From a checkpoint of a small transformer trained on Wikipedia.
Size: width 576, 7 heads of 64, MLP 2304 GELU.
Training: a variant of Muon for these matrices, 495M tokens.
MLP neurons of a small language model. Each row is named by its layer, matrix (down: output weights) and neuron, and shows model dimensions 208-463. Each number is 500 + 50 x the weight over its row's rms, rounded and kept within 0 to 999. Numbers have three digits each.
After each neuron's rows, "fires before" lists the tokens most often just after its 100 highest values on Wikipedia text that the model never trained on.

L8.down1786:511581446522472463487569487513450482514461466622497548556544509488486484528607539503465541481527517582515528547469478532425489481416488439471544520475533367514544482475464472575462498493539585524467558446582458456617424508574507461562556568650483535554506472541502445536515524612522632408514395571492415538568450492488508570466456505414498508460544538495404473532472578534474468466530441453487455535543513484612515576492549427524477401443535489488488472557462477505471504448425513466497444548487471452558430471450553468531511498522503445536508574462480466458581461525484367485420532569403544559481559523465519471512492464438477388483485473486567572580517465481584478533478518395590509555513472415445525481520527546551569573498539543559524405474451555438548417492513454
fires before: " ", " the"

L8.down1771:550499589380468481553454488446468488518508527503535473512496519563408479383513481422507516562528462498475498494532506518501531457539515522497582477609565583542565545517557515534410452421506376559374430494481421496475527450409435467488415460508504406556592525397466590462444548588481592434448535524524477518527523496560512585499545531448541504534528473453622495515471506571559539499535498455547469462517559358522566601530504476504578504400462319475473499578561422458485432473473434461543504474516471475504514496523478466536486550552534514511540512420492493464496516492472465508450538489514442538473534563421524552460538538462530555536499479466476485489495538482561348451552560511505540516464507442440506429551507482449494462430378422515541419438434553534541385522529585
fires before: "1", "2", "0", " ", "5"

L11.down974:493511488421584533554455517460483543534579463538473456465474465465458515504435433524592477464489454516521522509447461514560483549544436523475518590443567430516513530418549490647530555474502521521496503502479536557495450552406390472457502489530548566472497489502403627514524543580487478484438558484461484482533470543461583463455564434479439453440501537512466502564584504546587458473445487427469580385511479536606515444374460443489403520476519513458449463582549494466518456453558503559505469536424452468584579511473511410479523566506454462394467486471440422470508488537500599446452514528527450489417504548499571437542423523514569526585411414501533457565456567445387491469482494444437518513466498576523506616479395511544469570488477519496526449503519495529505478552477589
fires before: "1", "2", "5", "3", "z"

L11.down2257:439473498575537592512480573508456580473530479478491518468530504511489512513478457521544588536662543449538480513535526422460451502413516535558497540508527542551522572434395453490417465571419523434666472455460434505482471408525467462394521503488507538442429624544456458454367473535559544500487511552557395436536523557471404423399569539501501537499468505416465509541463484441443502429394564459475450561560511521617520560541500482512435543492473450493591539536509463536622566496436441523498512483427508495519537442542499511596560468570516471460512526515517430589580551453532513463478545435537518504559531515519601534454564495467541446615425447489557550420508529467481565504474498473550633517553526501490517436514498553513532566409598426525508531522461494547458558464473550
fires before: "1", " ", "2", ",", "8"

L11.down2091:515470509512432444511496459455441570457538573503518473541454487567501485474532518476452567550489637429542494436536477461512482523397515532450531529401506433532482526549563515490511382567434533434538442431609516544469482449459527503555469363571494513557476539491530467460442511402515503373530432435560471430402572600542508557523510532478537496504595504576428506450517490558579539474558523453532600526497476505471562545493491521597443433509582475598556501540496481516496524449578466548510470467550543532463449455484499608398501521469499494508522452447556462528485436483452464526468487550456424492573510457459559528499569506392491574570499485506408518539522511539482454451403453508509455471503622413539523551570537500533482555401515493454464568520475476499572505481476544
fires before: "==", "-", "===", "In"

L8.down876:434467444523522522496462484506474538492447521465462470518501386525538548425477470483441379495499444503400580441497469564536550477556594526457494462488628506613558492577514482497425565534614455570498480477577495526653497579460430532399466555487480516480498453460566480422477525598527483366493451585535418499435503509478443541509526546454422627449528505556641534580428488525578429370485436499424454589524530540400548500448394455478524495604480458442468407459451521509545593523508527569429431486496510541557449533558398462431528504519487487514556593507507545504546569525458557426448516566404466557514348534484502472501472459440474487529403515524446436429531532514464473481488540498489551513542457469572508418474563509541457466451447528558436420488514518503575452453617501
fires before: "1", "2", "3", "0", "5"

L11.down440:556561495465463522431484406400488476474567464452459471454573498526500570588585443529501501478552464495522553541482521534504417507450524474534515518490461547575532509465395475478416529522461446465595465475439563506466463501434429572454493577568509529488458492384475492487482506396552511558494532544431507527564488551428545366480528558450464533548432547469448452565623543607505455471525500502541480515454514491410485611462419503469499560584579472465436517461427581509492508477538557542516435423483478396549595502524440458491519608413514457561375600468506422477517547522472499510456401411514514475462427547505467426515456553547469602466460533523468466493537520518554457477562562437469525529448533522533442470512516577521401514460593594496590581424492516511527451445410496
fires before: "1", "2", "0", "3", "4", "5"

L11.down286:463499415564475433612481465445555470530468511459473429494458527538497466583542546492517409456397437418461444502480533497489532498651524444508499424480413464594529501512484606564516572589514509530532598410572531544501504529502511554544508446474560601453493479579379603420573515501526516486460595496509588611562574524426558584537479439524507486534439493460487511445506460456514467525470495590439506534514446477475600611445477474443534502478511472477461509520550503522489448460441503508412576508624474484501430490532584441514530467579562571419463483496466492527493526577453519496459551493480567502531442470431476431421580537497510544553521452517537507601525491496541514520485463493472571565458495528560490527482510564485460472525525481567505511573506552490428521515513476
fires before: "1", "2", "9", " to"

L11.down645:547486480537525512495476489447397580607441459492478519517596504518558535511582514456492572401495561501512431495512532522542516473514513497422452390535626424602470489504494534473456562436437490526503550495472420518499425532493569526450444547433413453535498400461531488546536577429511488499503492529483477540473489505504502519562491526544498445522574511472567562520475541461522430449524427463618484522547451509527550506477412585555526500422388485418474532521597519480476507466565562527557455555541537487481460446503495491527385477545551473525464474486507468450503606409421541510520597463484491422459438468521542444503508438520479472463434565438436435588430564551474509503611419461488426562462551447555579427505497528571432460427462478466505496502511471472520497511530494
fires before: "0", "1", "9", "2", "7", "6"

L8.down167:465433612413472487478446406428474497421555528530538399538471526579503537498464537506500506564483506471511508445491505492457469602501505472416526417488534394478551526541505571530488496540496486357440445461567384502442501484511476435477496544440452478482577551474547592541418440546508601399553429494471440470447571448498535553529455517542432538545477653582555458528523368525525587465435513537392500516551531430450509441495468475484591493499491501553421533562488565518509523558452476461518506486561455512500424518541525458501505615424471477466529531500526508557493503577428445504570494604534540517470523542546454511496476467417461560488504581504435521539542510474511421493617475492390457509509504468460582553585546445479511382510504532521431534506465591420518503519421469
fires before: "1", "2", "9", "0"

L11.down937:548422512453458496494442489454570516588613460450552464603557476572407478480558467463516553511470427514431500336558492538538552521494485454606539436545492497483462479493552500452546520562610518482393486617484573522506560490605477474490435545468493509598454454531373436433546474534499433572461498527532497517496479521462570404503538449568599469498528531506514450488431563501562506503444515548485500420499470561439444516460487526451457497516451547451428546504559532475444435484518524506492517422447523460563436499600529448530487503515568486528528476447467553466608487454425497523387549504508551510482480472491463506532495513548403500482493495505510530475500547436445552507496444542469532485420569421555435520456429520458490643560451481541551601488556504562474545460515539
fires before: "1", "2", "8", "4"

L11.down1851:464486495582559505452423528442552606610627488562575484462507473504513468467477548555481549545492566596559478507510483521503550611467514447533477495436550480471453457496509502387547414485535522508426472536589523483492488486473551461459433507519477371496533468471453522545409507484528491474422467631521500459542417585535558505479512534556401556536471443574468539466493480396428531407471496517545474482528404514513502457571564455461555550461464488476468498502507512609540513522427499546496508463565469487485472533445458517501388498456557513556556509406550498468462472573579564526493436561496475551488462490444551564564481565491516521567542549474501470489511483467525524493570495423508493407484619457501554357404543495588541494487478420518565521518562509489428493551568475
fires before: "1", "0", "3", "2", "4", "5"

L11.down1801:461423507552514465498503551522514491501575531395443509537439447575438454525482549554462377418459619431533385514528442394522559454425448464444461512496555386559508448540554463553464520403561474522428441481481527482460484496566538507513542476430557477547457601616471469559403439448544546486531494531509443529553434484473519458487481485520507541456511471480537544449458420524474497542530480478565560504425487527419493497455457510520569421495479554473553531527499503503575546543539539469468525540517619456484519496438461413509558496437519428487487486563466491521528499416475510544476489416488591419488465557434455492517493396451477566463508528506456612463508575453472548545443525556461633614466514501470546385541433485376489505530511451591560504464424436516503485464440482
fires before: "1", "2", ".", "0"

L8.down2119:602472495551485525636566556519530441426466526474514499551513500553499550550415460522493427562441547450438505475537428522539421568427487429531417437498571404457434480531551462480438529538366538551488538530477468512536407493493511469560454467455483507473428501387549539541534534487479452479472537485533490530584438410493508521540596458529485426544394539509535585501538439471511374495512475523504540525492432486510442569451357495596526492472496510473470504446489544486491454490477473530446515421476483586527516467437408472483519480532558548589542469468527458485525549523495537566505492506544497384425462432543540483505446536549484454561576520542495394543469553562500433500484567484471417550446439431486476498496556535504399521416550483510595531431505526504485469510496455
fires before: "0", "1", "2"

L11.down2236:475510375473496502491550463447437541498568414465522552438491504499496542436449409534509509521491545452428483518396489540535558545609471482519403413454474419577437507500532475534527574547472474564421481472500437515491518483496424433481554500451506550480523509543546423433460479581516478606504508469462455487516504450539501524584499460516456538521505401486518506555498455470540472407527468579485550469506515481502436438455509488439534573484512497524472500552576539440558609482393463488475461509552387588428519506436477545588454416512512509497444500536513545473531500403531547371433497436533579461520488558597538501454506472525541459391437493499412487536460395538559590503536383388563422534483513518529518478524491530481458455515482540451448549542528533479451509424532605
fires before: "9", "0", "8"

L11.down1406:425550524470562519490477534504470569507560431493486456523482524491481456529492576537454446497422416439443374462581445517555460384530470474554554471475515581509554482499576557428501472470433583546520407451431457497570511443501540432548454542459539536499492459384446492461535431446471468584531489528490488413497474540523425459490587459465539480458522549586572490498490513454450559407533496480572509565469511516520492403537494451441419440537565433502477519462485444533513526529450428505480515523522514426494509440367517472604502529497545496476492423605487500511626426412506570534547478557552542450534482412496525521571476493482457540530442515516508565421579510520534478526511561475501580426459529529521460512532564445566540559472460540473570555508555426478460482465531575
fires before: " ", "0", " |", ".", ","

L11.down382:386493542523505478501529497491525495557534521512541451491455670497523449463403464501422543549547561402505494595441509531479449487479444430424493462552485541573428375453500457493524500503413518514410460538550463410515511588443511535434481492523541411462526522501538580506540598537464477493539490527513452505539556521491515442525498471487524464495528543366458412527502420503617511565453533431599522519475556494510517525530540500525476461505507497544496538471500544526463527505504477560531513460482516477575482537511490588489453563432475502470581452543411527523540402437513533446454488617474510544542503431547553427588510492506559528534572448504435536562467530513531519530642506405511526523492469485475530602486474533548476494394580400399392505442541516474487489494518407
fires before: " ", "1", " the"

L8.down879:394492601497525479432494511559477524402507518527446477487458454459569446457546570405450532599544462506473503465490525460559522528493550592511475476566550456515473630534480555526503513518430476525463496453451475568493543560560460497520485590501457529387487599392487528494588563532448549435400379512441498550567552465569598454478527448572465568529495480524484396544421506471530480464499458518486469545526562442425533418497487450476390623502521536528505509572418416407532446446466521536535525471484493471498439434480510565547527451523509498463524550547560510496483622453531494485425457552487479471454398600512508526505496405510492510464481415502569520488484408503526581493480454444545398592474463496407507551493487471508514413498568574510523506541481538446418487542478574
fires before: "1", "9", "8", " |", "3"

L8.down564:536603527522482549439503460406541489605455573469474422503469522514570499487484461458428432495498570490511399545527504414445373506505573523484543527609448523507474542463496497538471404524531431393365571488450508506540546417531332493494458458542542447590554563482379498440500552523507570511503527595538450528460520541533507592530513543588540451485520523441429440527523401474528571390457484508466477436533541494500511634435476563422493508444436505470400434467444551512534568460458537440496466479520482523455511527470532352571478410410529509442529591460503487421537458480471582513453478448419486481414489473557515531497504566411443486495512470461481483460534482485577552471480438562505571564605486526436481523564472617392462507472483557516577477512627485543437493514502469
fires before: "1", "2", "3", "9"

L8.down1792:568533457473589476577540470578541451533489438533494556535493505507593484514518404510536496431513494573496435543475431424459538535503528432496554512633535561459538541558516462533508465455541487545372475457433399507541533522520541485461505440518587391540508514517591425561532498490420535431502438487460470546481495532460450542571519565500487498486551547525526465540474460511423530430525543434512497513575447509442587499511472415497450490516515507422491593554558483427477587552435538379485441507417588432515450449478520545496471571508511455528470509493468491552525464455583484522485492449535508539528437522396505507447496399501567532453467484385464654450561486499474469609566487472502523565434500385495562528411468478484581510503529534493548423486556507518458500512426550
fires before: "1", "0", "2", ":", " "

L8.down502:548503449513435550536489601576517479439523479548581458431521596488487453544478454421521350442424508575472463441469530472505523514437503496474477506515520572518403458522501490510481476590513541509542413494452480457566487500450521493478518473491593532561463463506563470410479546492442478476510564462469501550595472460455433488508487449513484514555511602413453635490494549447500496530498483477468522456511591493530428547544497601517541467467508518635501492550510600602504598515508476521426502499488369460424534574430472516488371622562566534560439481432465391478536553548479394510547499565548527540512522443512468509497539581426429519481596410467476502425475479398444500400469563421487424537431521508475512455548425450467361501506450443479443464582521455476527507447446439
fires before: "1", " ", "2"

L8.down1581:455463474412460585621474492491438573517479564533530505478494478483440485509509510496531421496503454535551442479523522445552556440591491484531559567445507521544562513478544455428408482416475480510479474517412506445446431487490580452482554479517477476574437465485519502529489536543467507495456460469411466566695510468501421597555480495446405502477520527503434530541476448519351546475579441599495582568538467507494407533557527474486542491469499428518511486357465465450536493563572524522384462495606478563573478589545400553505525520580561485560474522447365534550572454598496461576579487581431448444522412519536462424478470508462554506604610460527542518524534470466487439442561488561461497493508504530526532514513507488478541437484534490502473418549426455449533425611536565
fires before: " ", " |", " |\n", " —", "|", "2"

L11.down179:616320491541471400551458449508430547499456495408550452580588489482544537489486575552535541567584498553546559421543535503538554447551472543454511437432537484466554551435514503468529450565426509539464466445502444474515576474544557547446503513525495460492491550447493513440474554534411478532567616518607570577495522491441519412413504474471515553396518482432476516428543532465409548421439426482450482511565523493451468528525433459390430548446431506520429514404472458565578464459545480506503566579435489543462492536523510483504452484434539457527404485524509480419528525422463490512443566526532481447485533572508553507560602412476450448496467477431414536499473529448466525546456496488470557421509583448490479532440523502572414564559545431547446490476473420474530551429546464
fires before: "0", "9", "1", "2", "5", "3"

L8.down393:512579538502462419511469429502412542534542449458520447458447538504403442426476481460522494607514503524496550487491409506434500440570438555526472491552453502553531463555503419478476533526569490414617440529488415604551561545521509569476445485457524464580497529465480520538518473481458557462460499531470543481516470600423567593489374489624512434505457539485525504505593471512506507449477551535506494576455521545441505571401473289507526564464591474433505571528496483520549432530533554465567458415512534481485459455512474451412569461529468412513502525449544515545420586562484482458556513425486499445574554510553619567500484467502508511479545533436554532570469481528472509545506520469461480496432473526508436545551523511450447473533575571458466410459485531504559536507522436
fires before: "1", "2", "9", "3", "7"

L8.down1445:540539496433467520513505405485511463489477426501451498479497565510532533533470438456554517509430532573428471512443514483606451493484541620457403508515465574555551501515511537488487476504573413564521406443472498579474550520527496554443461501582440510540518501505465482574527413505513451481425411533554471550505564463506535509467492454477480404469547460536457487512555600454579564535480607472649636410557552536602497578508451507519542456557486520571459580473485545502548552507607581504478518520425604521498572601573512541548547476509379418507519514540542487452554509521548433494504461488527471566531364481536447492572503471572472459430423566431495548505464545547479491437558540506459494573496533503497518506571442487586504515502555530503543488477471565501443618527399511
fires before: "|", " |", " and", "-"

L11.down1393:556511508517446515537400498438541514470617524446469538555465495470486400504509519514521523488504576518505468420499553455459467449557478493550537542542493468481393558509465563495475497499553475520552526506541481549496505532548490517492520464464552536517444560538536465435372522484472451532476530569484497607532531546540446519469467512504480562569501577393444526464523572565488435565524535491537495495512444524532509485482568548430562512499553446379479461551450512435540517554511538431503549547409386535502395586529438539549525517462557438518479569499451486576502487445478490526476493493370543545527500553544547577544446470485474483485524585515507513556533520449493485581529551488360434445448436519470430554424485496348567486509490506586522504527469490497437556582548519
fires before: "0", "1", "|", "2"

L11.down1953:524552493399505417427504434553527520478615489427550457586513428489483440413450488521550549497530542447544420499463490549592468601486613503423527423479371521400566481518590531564476477499510444493537493440487457547506453598513496593558615515527455511520478523539563466458558504475521457442495457521540513426533465429456455458502474580471528583444537465488545494385579393497534475535534535566474488437509508556490497492505411497451511547503550415570379564480536485475523406460484589518555493525475442650446596548518462506470524543419565498614490514550532605556585517533529420477491541536461580515471510493463575506514477469473478594440500603463497499550451445485525406508505567521527482574563398509545438474528403490485496621443451518523468489552516488513493488453445470
fires before: "1", "2", "0", "8"

L11.down268:595420542382458459477534505472523589564510517519566453442565512407514491427452477490486581421487590532464456417527489529427480419601406462515428455543418488447402491522531524495469443476557451489517513482424542547595600472472478502559484630512488524472517506468531480467508415497579491470433488467568460485526510526532479518477530418534438491535523470495503489432528440539497458568506447543581620454435385504484500450471495454515533578423524512541491572519389395450567513480509410511498466506507426573439515470544466461458504547409554526493459529513507571476582504499532532498561432483579404502553500585513501527428530473533509468513536401499503520562553397513549475549548513527453495438585454528407512512568532608412504465467484603460519497567554462552541584467491510
fires before: " |", "0", ":", "1", " women"

L11.down223:470537493433573499505523591437570480488459427521488468500418566517496438443516492505453502489508540548486457434431467540480493499547474536507505546526524479398483510555476510527583568464538424504494519459581437483546505489530469432493544452503482443492490449518494513495483446488439539461555478535493709389502496498409521515488489450451500560428344497539403441563556480466529446437504524467509395494412486455516612498459530460441505483518510558469509542417586574539545526548465444508506499506486529525505457548547481496538412498482480573570486454545382468513557485500455556480447528528580470467513562517545512508469475450507517534431455502482591416491476504445534437456476555611536484464504447491530384462450495508481425547509451447398430480391502411442480529454465542
fires before: " ", "1", ",", "2", " Species"

L8.down2053:453352410488511524454431455429520431533617486420508564480503537497495462447517480469561482451546507458482571425493480508544465471528533489425490528557386468557494496369469444459480482591428476521440487507577564549561514505484485509489483520545502487522480411493488460447527486498533462503555415519533470499485487495482445417569535554519475543452511463462485525524458503579401464498444544420524529497484441483543421549517449541404498444515477445474451436489594480473495527452553577427537550506424464590466427522445500468395459510499516583492545470525557427506563596514469584443506462511475583549501502505450485583526477646459414550496535486480530583561451404487522521508489428490566508449401454505522458487475458458504489579463552490492526460496505433609533549493483571
fires before: "1", "2", ",", "5", "6", "0"

L8.down1865:554541441561506530569527520491479463411514471478546395464494565488388501506523582502476558506394542449397496518514417431423555550509564476486507532446505560459409574529430512434539437556560501433463473476475454510455458538483484451527501536487481439405443458495473528506511462466538440476456437570464564483473500461482590396445451468483506497425441510582551584427545475446548475470430458573462490447472513530517567614430507525464566475514526598467432492480500561542481424494490482544499512522515525468468591458457442500477506473500537629430479544495443415453508547541448430433490656521501562523498492492423502407407468568495482535625567478463517521499436521462510667464496415558458467582477505436452418500563404514458481602492510426425583536505545466529554395511410501
fires before: "1", "2", "4", "3", "7"

L11.down612:520544455440513499518511491525377574522565610516427513509436468539551514506462547523459500568494526482475525541483586432458497507411484500494537482446533549554582503450428421572527472542431572533466536544517441464480485533503494448542486499470511524523569453465490473550465409514603494526574461483528529452416508529477524482516525532434502562507523517563469365514514561563570518522541643549530435557428434468541537454526506497487440526547460552478425562497521506513550507415460498493453539481453439460580438448460511529550430437573573482535567554418566478499510456441515489537477505432509509445583502385511615527545475601597545444423497565532455598547436526488582466477518499505459613489495562524578468450593447569506467490441571490452499506473504584517479508506483529
fires before: "1", "2", "5", " time", "3"

L8.down248:516467553502474443564449460554400575526525462510562547507468494443545505455533504433558525444456599558442545517503496464483488505543530523457515504407483480540499510433555512347531533384566428529445559506571505485460529535497483550497447487461520582500506492474437569505473559444471577454582459498489397553513499469517509496560465467522486489571602481587466454557521421446470441520505528500424549567414418525433517576498536561533535410531472437431457583570451479446490465487528499461525502466496537570464472512524437524502447546537395453552466516416498481442549444485486524512596591425455497557550449493486534498487480547461504559481495576494491533503486530537504478497547454493501597532407561554569525463493506428572436480434485513496442449518460427464518486567565475
fires before: "=", "==", "==="

L11.down862:525531452539489482532529455597498577544458479401466472486507523490437542553503541531531522547477545499490554575460375481542555518533492531452506466546595345454361457474483550525494475560530494474526400527535431601503530599494488470506477522534514541587483544463484407467536452508506593499533467410563355488420423537522606519601499481556388579501505509518499542520439574506483455445519501509521465572494498540519482461494503485485523541497555474429501472500463541492412556488515525406557500412580582511433368560442437483475486450463489533526551592497484403538514508554515553510518529489521398499480527660488521447553505474510587528523498365517414509503445475619516526395548543477537541488550418577489522486463532503521543466564445447572551395491540472559490510573532549
fires before: "|", "9", "5"

L11.down881:476508456475544592489493529462506541436542531431542476521509557494458479457524527442504525495389497537446499606624459525526468533517544517426541563541563516456535511498424402488504428479475353525560419486496530577486447492572546578437546530483510476527512486467443528422542492459459579482537561499441557516603512504497503477495427436574441570538517501520474718480539559372512532530530532568523477501407437438441500540507553453592437507551518442425503503466525562526528442467515524504538438531535446523450541533578483430478494509515554404482513480424384384476416537494360561508478536508509465549538612496519481481562619490513504528554622492537443445432369462520515598475470475541534518478468495565583470485509481521527510465491456537439488540434462525568530524500614474
fires before: "1", " |", "2", "7", "3", "5"

L11.down483:525459509487533473516441610504473478450392508357559489532529544579494558527448563498508431507445541478490382484586470593458487493492593470465438602576531484511524485572420465492498428482506549560466468488568517519515431486572504502540479474532477512512507544499526510427478506563518543539435485504465487569653490524479573554474421511483556551474472542515463451500498439529570528523473542527497541452484449489539514513556558415481496512474512526543420516524480446397532553475530514516519527501492492542516572466501470514506533510492475456486438455512486540502517550469496542492546464471492490561504450508552558532516567394481487579442544452483431572504591549499524519529479515475472476469468516566553541459402462528509495569500515507415539503508527556451534543463502540
fires before: " ", " |", "-", " |\n"

L11.down958:452488465536546514537395563458500465457473566523535490480480563491532460378585553501566468509554488532454533565436478455466528495549529595539429541531507469461521556479486475478524536482423490473403564507559506566591529483530354479432542563479488519520547508477549520504529532471533468500520388590395514498441522484472489558509556531427598484544582456532478487533605456439549548501531510490562498381518509481561450484490481492475498526441520543485501536492572445530517488443485602528509398522519490478418436489549520508555534551581510509474554516470416445550565469496423513412421554479480565495546556456521542471514457509458440417453509420441534425492428399476501485499510475608454528486547441476519485414474524540411465499437542554427431388456572575529512418617482479
fires before: " ", "==\n", " |", " to", "1", ","

L8.down1959:525472580539584464458499547431461519452486480523468454514528524513600482450533417435450392447537451453481516486476482508431529438486485499456565568519558463551447508500558458534455438525455524536475533490513498496591431459595391443478567550503518405482621442516502542517511461610513539489567454475520543503479612496456498476488565555465461559447506458524462488598519465437449466452482456549561466506577420505472548500520511516544520521442451500432586517419462505542487476494478441517364600507505490433553535558569530425458479647465513494521417423463552522486484535614461582487445513472442559510493515534461515530475536579336448530527541476445523411522464445517525417443549441509549459471523509569485477513479423444520528463492481536579558483519441472471525527480537462
fires before: "1", "2", "6", "7", "8"

L11.down1338:580481580425525477598476500433473565522492542462532473539491455481497471578547498462576547556470584500538533516588539530535532444461607476487483373532508479548593518585498511510443399596472490477507451510504525514544448564578578558543544478488369603531501473468489551406554454508474544498551476504448463501538570493543550454599538528474512507512464510563455486605526538432561457457517459466531515454456540525521574580580567552504491592511532505476484454432410495500557509490570478429530535522484615513532469550485647599466553614564445482509445523521524491445563589483486518562528473537500464542546490453477560492548557613493424511513442503405445516473463492504448523566526440431472524504449662500475618503585516487580409540498486458500490499451392485497565476553513553
fires before: "|", "===", "K", "G", "==", "In"

L8.down1442:530464512506478522607444506507486541512535449561551450534540551439659451472403439480527495543612418580512513549452508468467514485559482423468486522470502515587443513449616420442485552489494531447471520490436490458540461451510485416524489451515518627502573556478434507490560542616453588527435501433546431509545513474559473547575491528498474544457483570513470474546433427561588525509541531516456485459464485400500464528598542423456463479461450483561435436500449555539429559496556578539518462549431456414454563509498496559536481522525519527506424474418450518443566436571440427503504530464522505482487646471591459372551474506496476424506470504544475450540445523491491465460461531540561523574517348433531586523463474504486599435470533499441506441513475563520508594501492476
fires before: " ", ",", " the", " of", "7"

L11.down1587:563460538512549429568621516517510450513543538537482580555447458590485386467503532609498429547387518482585529475513467361486467525570614531511536522486448514429536463578526444616574475428426425542499486382464505527528506409468514501648483491569508555564440511490474587531577592538492531477560596486401486578479487553492517464547508477489451482493565515436524422503518491564390452427514521488535413528535549545501583458496536508440448436429446508497545517542453464366456463580500492520575542550497488536478554562515441548411463453425501525501443511542496529492449576478535510451473508457527505461546523503507491511428368463513508495568527472569522457501485367477556579483444532362542526511563486504491501490465470508472428503433435563500452476558577406535565486554466481
fires before: "1", " |", "2", "'s"

L8.down593:561567510588494488544514456481501509476534444532473494425436528560530576511444442553496540376504472490546547454473455455430481564559428459504529522460535496476533431510545482456563435477459545491522583532538482535493505519490437559544507458510520450389485547420479505507497468535513550481521477559489494512484494406500546492495537447622410413553534513443558505515456533447461526503407532466535472414453472409478533561467530458518468467568535546477568483490473465481485494470463450470403489533501536487480496564413443489496553452621478390478535441512427583360476422461453360674476505548562527419648443412514543475465507508601478558476473478510506466530496559537485528569479430462511537553485466432494511479445533368583467501517486468544577511481549445507490543467485462
fires before: " ", "0", " —", "2"

L8.down654:413502520530453482574532426499440454553587503492459518513539525495459591564522533621500512535537453492545530515402486464488423449614507500426612503492545458545436477504493599528471486575446482459524457520443562466529607403481520483559520436486572532577526549539526558531453549447527452478543504437495526519501551512464472567414575524513491532527539517602541410490506536618553511444488476621535474473530542424545566425513468436497453491512435437567552501471433482468446620538536505550514470442561474498511471499498515496523513490496457601488518514465503485506464530573444439467563487631531497509518520540534488495531530458594506478431618393541524560496524464471488428550528480493577546515501490486496606553459512539535470476484515381544529405625487496465401421452446409
fires before: " ", " —", " of", ":"

L8.down1303:576497539522482454497418518550547498453529557472526564507480513500563533476500469486521542561370557539410570522564476570557435520468569569569610457401481522458572469438446533544462578457505444445466485507580463555592488509507502411554446459563438426487470467613527527463462496551489506551573509585530456455474458426519484563526472486436472429529540579496442493520453544544570454583560556422452551560484504501588484423490507483515549515424515577442597540501483490470489484447566551466530534476520522505480418517530439452567508486461549541567562484474497579579342432571455503508457461389517510539498489514540471590438489504573523468436455500473421575499506476381504466459510522472456502444473533420456503589678473510530458501492471638538517463536586473594559515578558455
fires before: "0", "9", "5", "2", "1", "6"

L11.down1410:468438550453561605457508503419439428537423417552472555497509421645450506438485456481573475464433555445485508488502572493587430442547435495482544459486497489436492502552561514552556534501517569471535451494570491529534519527420538440466477543528470533485506339436502532532497548438586439505518504461481495530420461444581570498482429590486499438519507559597549497507437466495517463513536457493551518526514482491518563503544532479509417547508562464608534495470515443501549531566501441529518516489510491558593485526478557478561525516523561517454445522466414443559491519543471555512500430571488541476575408606537428448437392498485602485610500466449498452512535534432566488502483479529575504497435470494555555437570541345467604453555493486447539499530533349488531446450525483
fires before: " ", " |"

L11.down1327:515554581470510490579506562444545433451478431615494508497508532563481496489576581433574424525527495501462472426506600405534577460527530513510499462518556459483461469511515493532524508540477487485429521519536453579510457487513520568518524465452544432534489452465463417540516524457482593504473458491498562568482446518494485468458634540597479562470501479340477509524441508431500520543449418491498464498418520524429331425474511470531514483486472536478414480492589554462519466518609547542547475569524490458482446488518409574478532466443490540559530511539475516463592573598527547468462534444458501455517515532439490507432631544494399527533511475522541503550520431455518504450484554419422473517578522450466456370502482441494468531479465439547368452454453517563401457492476479
fires before: ",", " ", " hold", " and"

L11.down242:554526510474502539504514528490479582529479537585398474536334442524418488491451499510549541482521521352571551526531446480512535405418522482497470350514470501550558596592491512639526534539385475565510500586537535503596578502480530457405483414420404556512445458471518478423458537464506450534515554557488528495460499530521499489555484498515516534449555462500457464544412529510492507544507472497568465555501495511439503483465596491492463530462489599457441597497419458520489581531581460427543463532537513481434427422448395503530537440509469497506462450529465472479524470493530515511526475596545472537514444479484500449557517497511540462484405577521450525496516534518478640548515603475507501470532540562668414475516526476445588428463524478554453510528475508528587512458411527
fires before: " "